MLP neurons of a small language model. Each row is named by its layer, matrix (up: input weights; down: output weights) and neuron, and shows model dimensions 0-127. Each number is 128 + 32 x the weight over its row's rms, rounded and kept within 0 to 255. Numbers have three digits each.
Before each neuron's rows, "fires on" lists the tokens most often at its 100 highest values on Wikipedia text that the model never trained on.

fires on: "us", "less ", "or ", "ak", "om"
L5.up543:137103125140125158133127128101162109143099133140080137143178110194164112134163128161110162153112126143078099086092100134157089100126101088123138133058098191162127063146211147093178134189099142127122151139114102157065108136142151096160154106177122130169111146166107173151103162135046099068152121102145103083154156084116098105077147121117180046113132094127170088107154137153186086141044
L5.down543:150129112096131052175203153205133111110181089158103160109147157080133192096158112099134127079120161096151114161117117127057171111125122154184118146182159106101104247141112121122116136138165072153086160132108163130186089139161124139095175130099097149143126102090080080096124107160192103183117105138130173121138143085132130156170151073172103188163137225166128166122144124131081149127155

fires on: ". ", "\n\n"
L5.up1767:162129121160179164107126128100146144135149092108169168099127116155077094122088086098152070140118117156081104153129061116161111099108095134143102020117126118136131142114141133114224158104187129143173148084121116077078117200150163134126158148151070116081123087126128078141083104203151145136204161082098126151096113159062108126110128157172179162156082166160155060104076115121159107135134
L5.down1767:148138169050127138122095183164143089115088152178115132117124120111050112135147136110144170122093199141073139118117119125119155125161118113113112154122188084092129149120130157157134107156145096148138073217143123107162166106244141130174131112091193100142164170143133137141138114066097099113242158126159121114110098119076084057116177106152074110089157116114111091134140145152185207107119

fires on: ", ", "and ", "but "
L5.up677:166087103100132164133092138122140104111115131104127116210109207174089149106132159160155132144135171143174116136146143060151085154150132131122169052167178088110143090141097103139111170128132110093088126138072153139137117162154100143137083097151109120058126124139123159175109115135174106139145127118115115084014155111125148090125072121144125142105192175122143148143155182154105138158140
L5.down677:074086140124135079130237153054095078078112108149127177063134130116095168147126098194110154130194113153075228146089119156153137183066093053139089160119157157145173202121095125091134115123148104127096092123184068146109054095148143150100093132077135136141138088065083131084154100120133117172134164150103184144170105139087160150122084147132099125143131032112102125136141155130150136125130

fires on: "-", "ain", " "
L5.up966:170141167129127118118136062126111083155113155169085121120154127113140070106078118126142148148144088129100117102154156124115086137073167158114114120131194118094128067144117106116187107120144101101144141085086098094132152091114178178126088112210103149172159106138140150193121088079168119088167100133102177114056126071150080148117116122137091133111170111112120140120142142104144166105141
L5.down966:062105161108140209107125187135107129087167144094201144129149102190169153147138125105108119113077148052119175072110127067154154159138090156137126089145120143141120177120115158129081120097140149096081133180148119178133121166184048140105148147091097124118093082138129095063113111094136133107137136114169074156130131127167117117175147115091086075132090123128131153151129142107134132147129

fires on: ", ", ": ", "| ", "Sir ", "by "
L5.up917:129169141149103208126193086129132113149064189164167154131122108125158138092117094182146078076149166124154133152183110115145242160124097096175088129101088139080157181120182140102135054067157158162112179136096117140096128102152166172063149137089127157079119136130097141117183112144112120178142060131099096151151149141045118121113047121200103132095151127147100107168150166113084114110107
L5.down917:132167077101144074122131127127163101133196132150123111130139133112122136179126084153116119165080182109095146143139144120137085136087122132122107143122084114152118131165129187170059174084092106090151189126096160124116155107173119128127112137152077115158180124149106108102114132127133072152216103196141175077156161107160143139183227091075082151076105183111146167139121176098101094147087

fires on: "-", "1", "an", "Sk", ".", "1 "
L7.up228:128118110158152066109143131118094064149124133102137133179132108154138113094155162112153123174108163152119116130145135122094133166136137125099122139134140189155109114135113141130192120149142165125101112138126196144155074082149124087133110115154135102101072080172152135126110162093101123110126099166134086128076151124127168093125182113062113085098105089177112153157158141159125128205124
L7.down228:160156100104124146146182159133110162115139126132119106070131152141104146072107164124059104160167059134086185178103119179150121161114169107143144144069133168166183152095123081111108117132123066158121129156084141107085131164138093170131106170132167134107138141089094111147135103092160149173178104118125196098155131186131079112143116172112193152162127119191073142086117092118108115095136

fires on: "to ", "of ", "named ", "fac", "at "
L5.up1358:074139139164094142204119141185154121162144174171133111095168162113101189143160045119171106130156132085139145138087138159171111152148161068068106123101170116125099146087083151133104108135154109089090064135130177124115121112137182135152158094077169155127132143141102125138143135127111135107110174127115134140120085151123174104136141132083153175136135164136118139079118184141128098096118
L5.down1358:160132082138138143155114147134128135130102124176108098178107116161106112114109187114079129078099134083066132165141075114131115161109142142150122189125089142109128151165127156190128151164112182169158126165136050137191125119136106146155138140123114164127105110095138155111118169139117143155178090062138104102121184077137054134124122101141132144140129136097105114172111143082111160131152

fires on: "=", "is ", " ", "began "
L7.up112:089115196113110110101160107098148128125118103177095156136094110142101149143156170152077141121169101104115135185131125142102099121103133125217114137138115108128109169097166146143134131177047100149091142103135116136143129128149075130120122153077095139129157088094177158179141082111159117130106100150131070137083101102119120082129126096144129118130140128152124144136092160146169100139108
L7.down112:077173145126156133181154163159136162064153164151086145118119169096092149194140115071152134130143137160052088097124113160099170142108087113134138148163157128128141134084112125121106116167145149099122126149100121086115138124084180128097155140207167085151118142122119146096133093115117141162060125161122146122116150106123079057119137163153154114145142161119160052102141087145163161116133

fires on: ", ", "(", "\", ", "of "
L7.up2070:098145135046139156121053181136102138121174145108143123132129133083138103091116155086096141161111073084103119143167137054099143128118163138121101132130122143190134160140148145191145121093176150119048128150137126151133048078162155126136133147117119139081130073155146111076070109186150084125109163110104152136136158102096206065119115067155120124155086144105149162080151103067143162156123
L7.down2070:115153155142132145154122129099110099197062145109096078139092139176133132168113118139142100107123156157146111104111193162130186072150075097109136126137137101123127115122105121156091086185147127105151093114099161119149200158133137092164198143093146103137158160137151150127173157081097167122131108118135084098088125147104109108121101166151090137084154102102096110088156135105115146036118

fires on: ": ", ":", "-", "– ", "\n"
L5.up480:152134141220139141131103123126094143146121083075148096149122146139181184105110128145162060166128146133086157052155083119095173113180126174103138123075154098162053121119104163139136119126147114180163177144077127153073189099184150110090130131111093098135162143161103115145157102144089123084126124148092045103102156164135162164105108125104134135113167134169148073135133082092127143105092
L5.down480:124126122171182103093080161118160123068185157176119116131093080118162107160166155183112120117122095173101084197165157128124112135143108166110157153131093152104170083147149106141183124125185070159157075132126136149160078123218144153167126093180110167165154116118163113120077156124121201119177140075142155132134112116124114148090096139125130129119070159123096089137144106196090138152183

fires on: "to ", "-", "not "
L7.up1649:113116127160129102160167133133051116136102167124149136119117120086084119208128096141144120188102167100077069148077125106142100117113121156123121132133157154112056135152151060158071136160132102137144088178137099145139122052163112097140085150191153133151148172152094127140133066076070191140141094174141120109146127184160154100139124151137146127078063091138145175130111079075126140170164
L7.down1649:111156090091135122112140102143109140139077178108126095162176188072144112105156106144062117121132161123096145089148171186119104137130140161120072164133188073183205117138135121178089170125152193128134114130144086120157136069125166106115176119182083159106106126122186109128138132151066169127180160163135132137158141148104135129135139102123129121133150164099099087128110108067065236106167

fires on: ", ", "\"", "ales", "e", "i", "ation"
L7.up268:088169085145143152107150161190128096077080181152138118091101108119104137113140142062107174097110124118165097124057124081063139151134081124107154120188164162156082128092134142084068118115108126146104190088104122152137118147186117130138143139125092107173118109131152124112101127090134089176131155149172095099142027178161143157179112081169097112122117096136113081128129120134153113105160
L7.down268:123128141080152152206201148084082138170155091046153096175128151100166121140130132087086119122130130093098101089126118182122094113180103129190081085113113129106185161086122137178148144096068174157081144136150119132076136129140078080066076178092110128115125098160160124150161078121133157122174117090102129167083231115137128111072096216094155131148088162081156108225149086111073126167121

fires on: ". ", "\n", "\n\n", "). ", "\". "
L7.up1272:166072103127125159134165139072190121059140180129176154159161152157112118124132132135169135095127139134093122149176109054091129168118133164099140108134109130073108148152118142105143165115242116136174126136104156125073120129147127125115125110140153127067146105139104108105143109152076121095136112125144138151133084154072164076136099185120118188175122169137159094102130110208109132092088
L7.down1272:148075118079142123145174148152172167121061132154194151130121112120020145133166125140138131126140113226148138105153116153151145130112105107110123157132182130098121088123127139141092141153122117132127082149144132110125125165221135122109116151155098118141085131160129106149151095107108126131255175120149117085158098111092133067155124144169052102116162072143095123136080118099155236117111

fires on: "of ", "9 ", "4 ", "1 ", "3 "
L7.up1699:124152094186115133109149127070097112088130067152167152095124125182119086114112121123149141120160104131075131162099149118122152124179138190124135138119081136107133113114154117105194160118093123177123169144109126136183071090116109098159114131144180132181091139059104104145154123133128083102170108118098123150108189155068152147158182149175095126160081095131174077128122093179099106186102
L7.down1699:134154149181102082082088107150093174108121099160103156141153089116128134131160056121128133173111153172130158138112123152135095149132128147152136182133115150175170119118105103128137118109121191088149110082137146158111102133138117139182153044046142146156153092159120133098163170138135092122171113148127140158091114117058094136148118164146117130074176127157121134087101092121158128150146

fires on: ") ", "), ", ". ", ")", "). ", "\n\n"
L5.up2265:111184148173122161140109121153157114119168056149150136073083150166087155122158108090157085118147057115091147107148123092147140111140110052137148038073141168119137141106141181160117139112129100146060108065103143113076158125074129154152160106100123079097129102089150079115079110156175183172148143179068189091123187176103107093127139142183103183101082142128167114095121149097152121170135
L5.down2265:140102099164116072149083140130131140073076146091100160153087113075085143162086123155138144071099143119094161117143139088085132069153185170180114112090146073118166142082139148070145112081117153155103146144160128166149156141208152122169187068078108084164135151165117129123120163131144106147224141098105063152150108134058135141128128124115053154067151120146102149071148121101168142108089

fires on: "7 ", "1 ", "9 ", "4 ", "8 ", "5 "
L5.up27:068093127186114149138179059108125122117198160126155098153139059107116136054105124153083107086094148139063148085092134129053134108120116095065099166128158154170095116111134160158218160136107140156137174105149115091147085075120084086149125140142132091169115166118154148171103119142138081117116097090109097121130124122072156185153199140097128127111183161189150175153140077081082131139128
L5.down27:150150178130091085128091186189147176151147127148104102103103159078172121170104137150211100100179141124168121186096141119146121130132120166121145092109115137143191170089199111166112129145085087122157056147142172150150165089115108076165121119141106153074118099178114107114145094104121134098103170170169176152146106135141146129124119176209110097096134116134159069168095117230134102089152

fires on: ":", "=", "ac", ". ", "ally"
L5.up1091:142116155110087095108150147170170100115115132069187138114069126140125150119182191154175157157143210132140137134127127109106171151069137141184164144084130091159110120143118090078125110116148181175175197133102156136142113105226126117149143123160185189175142182105099108077165150183136115109123132116126119089150094062157132128097193126119109111143103123193163077166114139136156144077103
L5.down1091:149155127098154144137120137098119134098160169139063159084172139129107105136098063065107141158137075141148117106107099132121077089133099138099069131138111125114130190108174184159118155156095126091130069113062103097111085114080083165109134132129125066101146160140148042156103107088091137138114122143150112154134122180116137152076085181092140142115140082117134135139125116171117163172112

fires on: ".", "n", "li", "is", "-", "ach"
L7.up1031:145105118101098089097135168135129026162106134072133086056103100155125098099116075106109156133079106160116112080134171084121090132156143164086092171167199141127110156181116163205171148175167150161122147163188097161162138031136140160126096064160084139083158144135088175168086144124174200149121117116118096093063123144130120130135127081165128148128164136153141174160110108117087100135086
L7.down1031:141120113140168136133103126118130101153101131084154107139121104126089112131143079100121084105213102156120105098185167108149116105168170138139099191121153138150074143141140072137088068038141179133072080121138119095112069168157123129153173143088108112103103092116183167164196166175105147139130149110123116131167096102132148143071066122139176138149165142112104128104144140108210131171124

fires on: "as ", "by ", "is ", "has ", ", "
L5.up1432:081181094136131135156152157099164113140174105126165079153105174173197195126219090095109128092172103086168037141147158086136096112138084111114141107149143099150116131121204098118155130123134150127164132133109126097130142088146149106206144141158154156065202156100128103074056159161154119124200124065151141152123113123142117091128149122148161169116129081064063173140151131115118172177108
L5.down1432:158130157154122070137138105117097137124114106113116092123160089135062116151071150182162125164184117176095050145087114074157154175099129149188097202168133123145146101138044078131117078101126209099099095123161129151137183110116119187152109162099129148116128107158138143165098122118171128154176155167114122133179112134129148137175186145119074127129177110201136176154109174109098114112144

fires on: "\n\n", ". ", "His ", "He "
L5.up1733:146134095102160181139115178123108202107168133076180189090090155157094128134072098124117091091141150110111093155158087137150072101181099208140068055169168119135124184087133160083122169129164092143127089168099129078140139122134091137127195148121096093173144105098068090205149076141161130088130130121136146139138136116080103143098167152175116116088143172121146104108077153101164099095131
L5.down1733:137143145087119111188106135175107087093131111176097081202073103138064124137128168125165147049108132117081113102158162106164182118098153141081099130122079170176131134133095163162099161152173101079128130139052097076163120076157174165119139107113196182114142124181114174087137089153126146150252155149159127101118128155087134105081111171128074153137165103104110137136080128129115169104095

fires on: "; ", "); ", ", ", "), ", "include ", "\n  "
L5.up1865:125100140120138140144125125096169118088121079146126123136130080119095137126114196074109110101098109072127089150133146136070115097086125122146159090110217055104126127114138074150112130112097087123114172191098126125121087090101154146110126124154160119095158086114112151087134170180145135200136113160136140154164120044139091131160151137138117152164139105153144153088159111117091183170104
L5.down1865:109118119121199128133168121101128119130109188117116163077148132123142070101131121129142108148175119146158157110182118080162142109150105078159168128097028127144154079113096090160132171145127171088081105101115176131169171159069102138141111163162091140065137187154107125104144131146098168178199156080103178054151129160155205146140167109133116128097163124105119107087149115149162104083160

fires on: "-", "ach", "am", "ag"
L7.up1764:149154160224117109126131082124071069147153152171094130097145186112082156143136102106110097131119087138105126142192091121135099100145109100140141157127174112143117121138130106108125101102102115132111160104097161137199111149082157147151095078175122083132114164165085143108139164106067169143109141138086146085069121115144183110055185115076060120129149151106158123141160096119090111097067
L7.down1764:156150170170105116155145118158139164123108121132171101106135109164121092146204133127125072120100120090102157158152111139147135078158117114148192145094143108160113120107150152101096149157146134109126135086153101136106110139114105085137101145101056100141168177119108061057137139135144145131118177118123112146151126082160138109103136118102117206164129153164142139134056152135145164135141

fires on: "| ", "; ", "– ", "of ", "y"
L5.up109:059147134090112116148078108200098204198157142152134094163086139124166148122137133146156155137098120155181118094136075123150156133133133122112146091107143116166116091124095189143070101183161147151156203101131138071108149117029060140138080153146119134120138072118155125138130124111190114190138060159093185138083167161106088140178133104093130122115116091141092110094164161178090117125174
L5.down109:136083084130122155126073152123153070104123176162100117111143133102102076076075109150126155053094116154113143161127163138139083109255146107076122104119100097116164101139183105151151169108114131137131147123157150135118117107112161187118096096181146139116102156108116068118133182166159112143217115135171110106174112118144160175150124192098123034105103133144148121106163119105078093159127

fires on: ", ", "; ", "), ", "); "
L5.up2282:106101126089139146159108138141177069118125089114144142085138132124068113140144107112142147080181066111066151131102189064074133167098121137188119122113163107132137156082099104138125121147149126150125131156126098089159078142031112144132153113166107064134099105148127158072130200130159109181101110158158143181155074125088141043165168088121132124131130132122124091134136130073108162142084
L5.down2282:132078097121165113089099137088116178114159158084130095155123139140136189117168112121097176121128165119189080115165069166165149105171152101146151136134145098177137072175086094128123120105070126043143048105129135117167146139159122080144113156113124114070078171142092138155149110150075133173218157124084174130155175065177143185150196101170132140103119088116120188136161126160117072136143

fires on: ", ", "\", ", "tit", "), "
L7.up1053:129156162160173139178183123161172142103137125187180151094115137100086085163100088128152106076140087113124105124165127110124133106108086197174100121040137088151146150068164056141187123129134160119119140140094144077152169133025168138121134119136127143175161137065091137109157102123169085182205157133108132170180113119102143069166130124140149179170180122087112167059119142151100077122159
L7.down1053:240065082046166139061137158125147173096115133176160170113124118174148181140125157128114133126076119171142122129153114158080169141156073049137172103154129136177128116110111152166127125132075180089166098122131149119157126136175074138161101145159118107124106160137110080159129084109158198089203168135105149136141157091157140173136129140173123107096124069147069123126100119139124137195109

fires on: "to ", "at ", ", ", "of ", "until ", "\n\n"
L5.up2071:131082073163138146199151126103159088182095147132098133156151157135083075151102098133109094083112127114110129065114124107153089155116138102154111145151055151079134072095094148179134145146166114127115163147135100175118142125134173097161113169128104167156130119132081103090096067170074164095146131120142123189076160133125115104133106146099155184081154089128142124108130151153136151120124
L5.down2071:118184090122157101087145120143121097066088130078184106192057063093083112143139138138130113105137144151111147103141138115079169119137160197153097165109124157165100179141152097110139096092114120143126179116148165079120162128127124153103119148079092153146127146092125112108163146068139154139124203119141140127138145167120118120152096149167088111172127110111104141118086136106160175098156

fires on: "for ", "of ", "y"
L5.up1539:131154140143119109147088167078152123194079101130124171151123124145116123141037108107155077137085104132076118094063176126114170196120167115139127126077131154105107138121124141155149135137179220156165134127106130194164166128165165157122103164178150125133143123130098164164099101155126178170097117130162154138109058127183128106115117138091184151113145141157124173167142112161072119189120
L5.down1539:146171146142115145096081215129140118073079099116103139132090134100132096136215159155122107163188162104121102141152135161131162114107131123119103133123195114149106132192182134152105194151109132121102111124128137106088099163108135109174096143082128111157150105199132112185121119168142159132227141164064107182100186177090191158119151130159133122074195093106163088156134101103130129169155

fires on: "to ", "of ", "in ", "on ", "from "
L7.up1796:085101149148142099129130173143111137090141229193137091131155110115084142170141099112137101152122173091119060119129116139163099062148121123100169128102104089157095176091072108098086110146102121120127169118151110116130126138134144140165116106094162098130117113128122131150145112131133097129112042090115120125083145113122123152098100120116162113067140096136105204110087088142173139081105
L7.down1796:140092116096135149125175130128122141193128138147079114198127202178104123085117092143118109108140145163121146073093035193106118092101159140168089179163158167109138122096100176165121133151086155080108134108158083136100188130092153144162154155086118140167140090065125142107139158104083124124148099162083111132147077106126105089169116163159154135137159075134181112163183092178089205146132

fires on: ": ", "of ", "\n\n", "to ", "-", "| "
L5.up301:120112207107129110169161159167146065139151095118136156075135162155143140143121126103156126117151119110167207132102159120104065125111112121063169133125087175129144127110072139087157121094194124108122119101068106127186150075215084126140099148179112083198077050127112124099116179108107156106079062121138120163102136155126189160133163111087145126140078094155105142159075112144115121093106
L5.down301:135125136167080158103225120147165163121111161093091059107075101131118066145165151131131122163198128097093138176090169154132148116131112176097090086151145110155087113148087184134192127147137179089134104136203162132105116074096134127127128145095135115166104111138106082147139158098108142111135119162168113144131141096181110153123112206182097167112127131075140126133137108159137152130185

fires on: "| ", "announced ", "; ", "signed ", "started "
L7.up1470:142155154165118133174221138120076139072128082156118117127100132146146130116138120097103150067154111133077128124118167160113139136166140162227133102165139122130136135069124103197161179108091132157126142162105095125150096184135166141163140120110172134083179080136175107131101105193103155179113141130056161134071167122117136115117053144156141107114152142191176111122104145124118175138152
L7.down1470:164093105118085193134121106145111071146100091147138134117071082083188074176171188049138153161098148150195105090145105136169140084102165076120132184114220106190099101151114149096134082158162080080162105101101188176114185108132110094115116093155120096100130145108117135073146130091126174174122164137108099119157178134146134185102135138111180074176091086136124070099162087121101152123117

fires on: ". ", "\n\n", "). "
L5.up621:164154159165170168145148143095097155112180096095126190089113162141137125155123131133080103060090074121123131147148114069132178142127088165170177084117113181114109137088107111150111139109158120199141102179101121118103133104128095156128144076145137116126137105147115118169098092140083129128141162072104145149160133160112139105144164148141130171129041184154171109128101114116129177139122
L5.down621:135120113043124072112083081159095153130099147188123128141150082134111099149141103091160112123119098119236112118165168128153150089153182157108129154151134147172148151173174142121099140159135087144136110087082149065174144140136123157084148103159150100114085144203137132115127064101135108152220135082119147064175124169146101158090095178124049111092135116142114105150144139112180105115152

fires on: "for ", "to ", "from "
L7.up450:128080135160164062147117150116092073138127113141120159123098164138085147116124077163150078137097143122126132096030137123151131127142134130116094115116106138121093087103136139145126104057190130155090165106114121107136098134150126146160131120129082164187120113152115115146096126109154177107153094117169091148082108205141170085165139154082142117171126147118151132180125112136138177132075
L7.down450:103113123073165071136220130138090127095120127116154103107160128123076077128098182130060065166206141111086163081106087125167141137118128107106182149137162140149116133199091111157190130104128134117101144152192121164155165061102126129133161141134109201142123094140135189140168144092138116149118126130155125129133101120131106112094083135152180119059162140083142159107119057098099157148103

fires on: "of ", "to "
L5.up1022:143132124113122128143191100144147112107133189068130125129104188091098153135077146135132140110159162084117133131165111160153116137136129108150107141096138166109084149119150161139178106109136112102128090120104189161160095153133160121113185097085160180119161137150141143178187110161084104127097114150162134192155166114133153134134116166086080147160073113161157044101195181104155146123093
L5.down1022:144072134145126098186151205093103098094186193123178105084109089132147107113126137097118119146045184140167121105116090137130108083156161101152172129199083120111116141085134126110071137144102145080169140154134113156121109178132105163153123137151131166132113168106156171119097191097182097119099083162105143061128099194122097148181123162100120139064149163177133164061104138120107123142072

fires on: ", ", ") ", "8 "
L7.up1005:148130172123128136142145146191141113111117155067093179120096090090103132102109138115094076127127159097169202086132079136123080145189111204147151074154200085150117164170117142088139137127131113135121183131094125131089100130161147079077177140138142133141145121089087129165149080080157119115159132140071084153125197128102089101102061137167130107100137119140131110163113141178145174129124
L7.down1005:079132135071080144161217162089065110080112095080114115108145111166175179159148124148104135131099154132080095108121178156148081110098104101117104173120085157114130142064126138135145096130144143156123124173198135117128153125148096156130125124068105122180113083140167112092085131116111126106218140130154087111136168111136049081157138148142119152141097132120168106118174131075124135136111

fires on: ", ", "; ", "), "
L5.up384:166137174141151112137113115096128127093153153101173084051114084160079117107107150048143080122131066076156104118139211089085184108118198130170128071085170091058130147076088114139173102126119149167136180155102106113152140146098102143145123163135157100090093127149121140081127160138205137187123142123124090106165097080088147121136184088175138135151096124133126152128171073111121118132136
L5.down384:102117120137176123147122122096146183144119164148095140132137128087154134127126155125109159089173137143155093154094120169170146133142086109123157115150130102145131044176094041129121124109135109032109028152130124163152127140159140086137107150131132149102037162152122136176169113164110138167204138113126164128129132113122159181127176160115125109080135102180179187107168161092145136139152

fires on: "ey ", "\"", "e ", "”", "'", "ed "
L5.up885:110173125102098118120164135181150159100156086023134071130152152155110096141166146114061105112129097126160111157151153135086121136130172143175139115126150149100117184208100099129153145135092147126072157143160138144104139105134167120131135144130126178132115162168189161142140140132113147147123145111114158120137154084183137162096122122107129130113123147165083122097174096132135167157110
L5.down885:186079121099121092132083064102092105144105152211148133131168111090151128144095142137142126135111143101128083054125077130149116155126107119109099166128107171129135079100076168150115157167193112138132126146148056129148098122089161141112143148168158112190162108082113120171139127118137119099159117166125145117113092149071128119191107161139097076067160129149143142123082105130149100164190

fires on: "| ", "an", "; ", "ang", "= ", "ian"
L7.up900:116126110180103179134103148148057179080115092127109110131134137119131101107078180113110129127127069138123181115157175127151100091137076143049127065149163137120135088100156139172105139140120079180099216108126136116130143113085164153146155088114170101139076059161113104118113098149123099142124094175122128145139119137091141113154114093107096084100074106207122105141095174124100108119102
L7.down900:164153070113126112100145111139146157140092062108161152161157111116165119101072197076128147133145098163131113133152089106160134106093151106104127161131163160133160152148149095082154089161166092077135203169075120096122107119106113083130090090157177109135103094153073068105134141092139114126149117157132109068084073158108196104178182136154074082136114124130105116125127146126112157139109

fires on: "| ", ", ", "("
L7.up826:105127114115143131124104109137117104110155149154167199169105078121133133127162154149075163107141159125156204182146026135126123153127113101131148099074165180121118093167138100119181058112133134148123171155102157109133147127109131150133117085112079177099104114102081120164150119108143119102159063123106158110089166171144168105114064117169123136127113119140169116128117098157089111157141
L7.down826:127154118086109147136068133110123119126133088095073094135149105089152037145109109072088142167156143119132159117110107141131051165112122125141132150138094150130152097152118171067073142118153075120080174183169106169174064135150161130119140108152196141107091123127159146135117073156109160138177062096197164145139109168110119176117140154099139123130146130130116198182115142092184177129150

fires on: "\n", "\n  ", "example", "– "
L5.up1223:177131088162134112081184128104089126111137148216160087134116176136216163162127123071087081131169061126146110115100119148135158128178125115120141125083165131087085138073107168184163137155144181152207151082074133141084175148100127174113109139124188181058152110177088125119103092168125131084128143077113150120120079149146144145148119177146134163144162128115118117183161105164071113058105
L5.down1223:144110141105158073140035139118156142155176144079129132135152109140082088145163141142118126116149131141143105105130165137146083096138113116145110156113136115107105144127149161057148140109148104145092111142170114148145062176181152187107133104183139087168124111125095094129125139151110175128255079144128093100067141120116052080122122134072124099142098112160142101104129163116118114157121

fires on: "of ", "to ", ": ", "was ", "ed ", "is "
L7.up1455:155120161112095132170141162127084126130118089138151076135094126145132125096122145207076112109155074106053098080153105121149101165123118082161102126102136151069100134030090113108165165125137131136052132118071097128096187135102069199121165105138082199188158144135129151173119112175127124107153108075131145065092098093159130038156033150154166128106085172139174125151139145150057110115066
L7.down1455:105140128171152141148149106134115129103090145107160116126103180171140097085105126130114132161175125154136138088106096182161161090089115113129092158165158171159149154171153167153213134113146166122141167141161080172187023094106109132166143100125115114177133124132145161127128077107103072086142123152135123135122107056128157136132162150133156129128100179129161100099128168156116131101104

fires on: "as ", "out ", "oll"
L5.up758:112123141140115142158146121155145170125139124190161135094126093145130157110162108146186088078091129089130096152134106120137121133102130150122180100123177136133067143146115079143077137155147118178192118167134145090134101155169123155150169114172123118174157157077123104119107175110130073146192049106139130102135150112130077183074176117145102129149155142144115096175136129136147163133167
L5.down758:145155084118120113102106120131127102090111080097136094180151094106125163138084118106126091145143120167166097145092115124154158124103132160159124120170107120169186113089123131100138160111177114098123145148127171147139168130116164144152102114064159154124136145136180045122097080137155154143114171143103124102138049177084164109179128131174122117128148107096169164139095166117146102161128

fires on: "| ", ".", "for ", "; "
L5.up2089:150142096059139129123180148072145146126121105139116154134116133117105135156110161077118129083075074150163133066123082096170128110107124125128114137177163165142160138111152138143088165142155060183147127082128103162166161161045073148128168144098130166177170064157099159122116070113079109203097096165052126091180114114077122068094127115160133147073096137122085184129144131141114113124154
L5.down2089:129137190141112150121085121175108115127139091111129131153141160146153133096146102138138140156181210113089127178148150192081125150119137177174134116093092109097073121136159135053145102134132107069150131132147145105091128092183150075101131080149110093112110109079152088102153162160130082105126180113172111173088148139181147152167126084075113150139132148198159089139129127101136104142082

fires on: ", ", "; ", "\n", "), ", "\", ", "); "
L7.up976:155147143113123101100109135128174122072155106154134121133140142158091159137152118081142109160194108098130147139100126114065117105129142141176091129100148102105120157104135086134160171147173090150147173169103186160193152174038128130152089132150089157120152125176167123118121124109185089153128139150068120088142149117125135066154161116159120118130177163132119180111119156121080116177119
L7.down976:144109112135189082112103134122130212128124134082090176100080114127134137133184126120129115131081111105164115139105148162075097090198069117163177107159165123152111123121082101168140140152100135129089092158178094108143132107128158154126082105110103152123031136122121164177148108175100143179126140179158110150153176078117116172151117122195202142089107101140118165143136129108146065119144

fires on: "s ", "of ", "'", ", ", "' ", "his "
L7.up1287:147135143096118157116115135107050122166089103096139145127116135127135078127144120109109141158161126062093112117213130107125153138165099116103040087131150097098156149141154148132152183092166146188078104103114160149128065081198160153159113128133104076174137060147140142101058109098126101140101133137142167138104036167072123138100079183154128067146098132135102123087106152177181113105074
L7.down1287:136177093121164105160068130135166092087144172170083179174126138153127149111102150154154100051155144183103113139116094142101156126093149126124094112096129095119197163135090150160108137075123116080184099139148151121117222107130179145164153140132154188019145158152179154115151148152100112121157078132175160107176134113113164144151093110164100115019127099136142084119092065102118075128148

fires on: "and ", "but ", ", "
L5.up2034:175072148123117106121164117099091129118117050099129130180163138132044177113108116148071112129110149121144149171131132104138040140176146171148182086115176088094123149162136103138090170155047108124122100175086102135120088134171126132082131203136113054143142160128109125122119138145175107147155113079117099142093176102161086086100147158108193159063132147140109157127144127188123096123115
L5.down2034:096137153078103147125189144132134133138150133190181171092122105144166089156144107112186143132142124203121088123107108132123184148072094140141091171133081097133153169097076141128185140155131079092101190138171115147126177169099123112161130160133129216105100141083140107111099116129107176151093122118070140093095095132111135072166051079091078128138094132161168083164112090120092163091149